MLP neurons of a small language model. Each row is named by its layer, matrix (gate and up: input weights) and neuron, and shows model dimensions 48-175. Each number is 128 + 24 x the weight over its row's rms, rounded and kept within 0 to 255. Numbers have three digits each. A neuron's up and down rows have the sign that makes its largest values positive.
A block is one neuron, or neurons of one layer that tend to fire together. Before each block is what it responds to, as a language model described it from the Wikipedia text at the highest values.

Responds to: Middle word-piece fragments inside split words, often place and club names in lists and tables, such as Bel-ene-nses, Bel-aru-s, Villar-rea-l; also some words after "the".
L7.gate840:108117130111142114169158087112136127143116146103145115158114121142123169142169176132113163165128132098132099154146131162121114154141105164122147156151133094132109161088139146131129085145147122137079112145201132151151140167133080084176075137109136122117108093167130164122113099125118158125117141123149119144119120140114120138138095138171127139110088110108146129120108108122115098099160
L7.up840:118146137112131147126117117143078101081074118154141111122134112101112120127138155093099098176147114142187132079126142123103142137122076126166122120130100116099161112121184132170154123132143117148143151155162151123125137119122125101128134117142158059121135101086125144121179137181134143101108137125151138146147129118157083138154131159097139097128127103075106130104122127125137105137140

Responds to: Words just before a number or amount, such as over, about, more than, aged, age; weaker on assorted mid-word pieces like mo, di, ko.
L10.gate474:158098137119141121109165060165168149104102085111100136070105146134131112128138120099118134134088130097150125131139102108113159096140160155138099109115149125127117120124131137147108102162105112158138135141188129141104112126081118123106123125166172134126086124143127154153116097166156131077137126118148169133059149158143118125137126131128154109151128108136116143113185121122144153148133
L10.up474:082127108111079121115134130128159133102113137115117168121154145116119121126166131152116125149167131152115173144168125135143116136152120142116145088160157118117135115132139118139105128127139116128148173105058119082116096095100119112154107103097147131140164149140158099183115067133131130103134121134164097152142173100114119114144146107131139117106117066147126156105110107137107131157109
L10.gate513:149144130148150125141129138162086119115135132102126107121141115161122111107092143130098125113171174174126097137132139120153139138151141128129154111127129124157119126137137106164111147105075105104115153094079129118094101145127116120088113164125106133109107153123122100170130134112150103141184170113087110079107128116123117090111149138102147088117144094157140118136144131092157102117137
L10.up513:139130145121132118130107117136097120085127152120120145119114114114101163128173116119122067134093147111120146094110175113126160146107096121122127141163154117114118127131133122140149165120142130146167123135084157143126154111079124146102181164158121106124150131084142085135116144168119102147123122136156111148118124130115091123113101166152121146136113142142111103130139094113132137113168
L10.gate876:196116118121115188111162132165115149098146116136101155105141140116126124122153128159126101103147170170167118135114095121174110107166171128116158119123132149105092136166110141156078102107128116133153136109114150148145176139120104078144168160128126137137089088116147114134129140144127104091149111119100144120161134119124063129144155131136128122155112068126139145136148131130109095106130
L10.up876:115163158132156155100145126091150122154118129134102138117131105090131147127129078089147057146153154124130094090150108133127127108115107137100143109127132125123138118118094127153140124151131091134099157148115144132141096109142126139125118146166099108108132176168110164184137118169112125120152140141130116129120149147137086134119148142176136148124095119121132099196164151133148081149102
L10.gate893:121107167095104144122122117157131161119139102105063136122135141128106160138120075162097104099136179083140136096145114142147131097108125147060081101108143122095100093133147174162144076099148108087140155155138174161138137136100123124162105161122161115135161146134126146128098105118110116109160113151151125130139129170137120128118118144108134109120112119127109114119121136123087074129143
L10.up893:118144129109131098134130151141101116040101145163137138110141164081138103106118124110127145127097121117118135136132123156095138127122102123122149073130162118158129109122144148166087128135103114159200121098135110153137133168114106150138130122133120113138149115103129127128116160153137137094142115112100128090111146108103070114125153111127072107128118133134161174142148098131107151148074

Responds to: Mostly "about" before a measurement (a length of about 18 cm), plus the second parts of set phrases (as well, As of), score or time digits (3–0, 3:50) and word-piece continuations.
L6.gate615:128137121126157128122152082132162096106104157126104136126105157098125154136143124122092087146128109138088136120095137113128160127113173127172139112129134138125171125124152144114172111134123097131147177130125117125105141125159131195086127147133120172100148099091124133140128097144086139142158159156150130111146126124124091128118107123091138124105101116112157113129133110106172117099127
L6.up615:145090115119087127145148095170152135129100124121091091127127126133148082091143104131105109110111170079100077092138120126106139131121142160151138108160099130113078143153114159130137112099094094170130144105155141105121121143106095178127135128125121107122121104118165199125109138095138140136134146121138139143128098175105112118111160140133134134138124091090103146199147118120123127098152
L6.gate631:116101137150168101106146093186117100105105136115167103132108128167152153129120152131098100126213136117150141136122120177127117125151131145134113133145156112113165096106139140157106108119130114133119115122124174147113130170118103121118148149128103163141111087170141131117141095171144128169170129122148130118131113177104135147120124111095147134144152099128141080098143111040155104108066
L6.up631:123133117120114110101115118153134107134129145127119115152113143106126132150199123082120109138171149127140126133145099146158166144134105114154094160119167088117129109148133157155111080160118143161126129125129108113140150147172143060125125115116130145137124115134150140148146084086154178114157141163149108137092116151115098100175119136131155126168184104102147121117144130177181124104154
L6.gate660:137115110109109115113103105139094139135154119143151161129109114127163135107128078153105148138173125074154106099161120146155163099116110128144099126098109128151154111152137168166148105147114094152080136167108140181118160113124142098105153146141112122124124121144113167148134126115102114129126120108171139112095158145168142116151135081104164121133122089134085155132162104174135129123166
L6.up660:149109141152126137154167126132154116099089147086138170104134141100132171147156164097076110148097138123117152148117132099098110125119140126125100156164134127138115134136132147124188154121100127085129147111169168158088096081108148120166103137094131151115108098153124151130109106118117124165144154132142147107142090130098118132128109103174119127093137121139115126075135096178128136144129
L6.gate672:148142167094171122132112133114140137118129136144108185088155079155149133124122144140080104167086119093117149128125081139140119113134145096121089129141108130132113140159153146173143142161155132165122146108103103087122175108125115139165091126118110147104106123109106129151111138134133142117130119138146131146129150097153144175146106109115106117116086144075169128089132106115101130155133
L6.up672:133133177097111115125111079111140124129150170149114084115127138127145148135161098129070085140128157129134135135178140105130101130135133128124102146156105094115096143138129143170133146090124140125158140111099129127108076157146156104123175146106108141058114090145136155137160151152115105102123112125145124125093141158100111097145123102082087080121101139118121112156099127179111149115175

Responds to: Hyphens linking two parts of a compound modifier (south-west, black-headed, 18th-century, German-occupied), plus range dashes, joining "and"/"or", and mid-word fragments.
L6.gate274:158101152142115141137066090133134145135138087127125082113138168116137125154140114124143120124097091149152146077181135113073099130121112080116107110126132112103156160126144133131143125085127115131148105127130160111116136098149119146101129125120154132144155156116143133123094115144127105109111126141148134120144119072153121165149155141134125136134154081151109101119172126128114130162067
L6.up274:156152134090102148167131127099123137158125129102110119168134161157087129100117119108127132087133124152150135089076146097108082146128112124104116099105092127150114132115118158120142103107155113115161154168150103087116123156147109087125135114133091154102114129163127131100066126096121084155161142144142153139142120133178120125111128144063091122127146153152139189182142139128108101134137
L6.gate646:138112123118087117153088146140123110086114113121154106137120146107121097160121140106122127147122159168154106096129119137158085164127123113100125150142097106140114102104147109134151108163157077168129109140159090136134120103147107090191165128111135136153089171177129128137118113126101122148136108145095156116133136105128132142160100152096129119088147118114104097124164138102109133104105
L6.up646:151156133151112120124127171130085131151178119146133109111086153170067098177110135119139130135170132119144090132096091140107115119151105179133094116149120102148152150150115137075158149122123116095156097108178132180121102128128151170162139125145144116126139137113128128118086144146149153121165126125101155123134105107092141138081153120161156166148148152110101134132137145108099136104117
L6.gate860:139115123153143095147143113102166140127154140139172146088133160134156106101113141126113126133084148159121143155096165142116163141080096111122119145141094135118114103166164146142059161129147062148146116129106122157109121125160110160127162104114142131162132138114131127123121115122118108142115143177129129167185140088141175126105116122142128115158110193143125134113117129138123099126106
L6.up860:158144141086128160130149188125110159106120127127147132138092108073111144133174108158134114120153117133147119153142124147133165195151128104166122101156134148127129152093124137145149151142132130150142122106101090123107143148118125164139122101160152143164140136087116167159150144135125105127120126134112100095159141137168104118124191149165133160143064125151137109120137151148111113098127
L6.gate871:156085123090152126125145122120105128124125082087156108138130129178086104132102102123127132159105119137137125116149115115175114130103106143128166094107110105106176154108121120154057134109091108087121129113095174132143117146102112125116122117133122147146119170122106160104116158096094124197150120130121138152138117101116111114141145128122104124100146129129161169109103152118107099112145
L6.up871:123132136119145150132108149133105154094084125169172134139089149130129113103147099121157104141166131115148121136153146134110120145113116111206123138134120132134165184106113130154111151085119157121116106134097126116116109103123115144089114106093160113142173087110124152073141116126092146149126101129158136131094133091147127096138145094104094171134144118093123129147150156127102089130146

Responds to: Prefix hyphens and first words of multiword modifiers or names, e.g. mid-, semi-, Sino-, the Russian (Civil War), Early (life).
L10.gate124:143149148128123157144125139153116145148153149134143113084101165072124102142132163132168099118133135143111136110106108142134145085093150122148118118130107100094117102142159126134140136117163126125133129068105128127139131112099125119127143162105162094154094117102139119131143106094136138149089122156131124134100120129080069143143137126067165185116151113114140084074131127147080125156120
L10.up124:185158151114112138132106166129072135165130159094127104139113080087121159091127121105112115094153102147097117108174174077114122164146144161129119108156135113123097184139078123125143097116118121173104077142113128149143170106135162076127149153132134165128165127100143144128123106123140115107105133146123113172146160129111114154155138125125113143119113113121125170128132117121125135101086
L10.gate204:137157107144124148150162128151135123163128082105107112158133140144185153118130138123119118145096122131156124093106135142103154137128096096136131147126105083078108116166131103155102130130137121147136075166132111097137115109155150108136168129162111128159104126147102109144120111114157171103135088148168101095095120088173088132139119123112127134087132139114131087143122084099131093147110
L10.up204:113144139089149098109129132135127097092072118092108127144132172158114082123120137125150114119178084096177141107121169126125112121175132184140143128171097165107122114107118105147158101100152098124103161119172146123115122142117144123138121093149127116138151098171083137121098120157124120099125131103115127158126132097140147091089127121147097103123080120071156125104157138115135169171149
L10.gate831:155116100111101119158120131095133136113161143127122130091134145128100173103129158127095147136107119115112109154075129177128103128112135119114132121146120086113127100171109152148191084162122134145129140162131129131106191154173120136124126151128146139181163194131068122115141108109132135167142139145108102109121166098102142148146134108148142111141129127114143131117116097145090131135152
L10.up831:116136121086133108132117052095161106116140133107116163085153124134139126161119166130081157122103155131166084127170127142118124106112132095142131137158157119083142117106116130138134118098109106136135114100122167099141151118121147108097124161140135153093129107139127116107126132115094110169106121144079103113105142098150121131137125125103182124148186110165145121086113114167115112065128
L10.gate983:158160169114118150140099121137127111134186125132160117135150106129172124124128124136138125095088148130121101104108128165110127102129124132178122161140136114105146109097144131127138115145121110144102118111153114129148172116156118161136121135147139096153142127168119129144130079116137121164158153103142091137136148126129131130170095068126109155125113183117148101107118114127121097125138
L10.up983:149135140107141157126065128137143120086136133113147111130148150146169117161127115158143110106141099125124092113141138144127117144127125065136153154148123077122090135100081143167131159145118124149110106099116121140129119116137100107164097189113138134162124106117073174140130151136108140146139115134117168113122155132144129161133096152113132113132128084095093147117147138138109078090125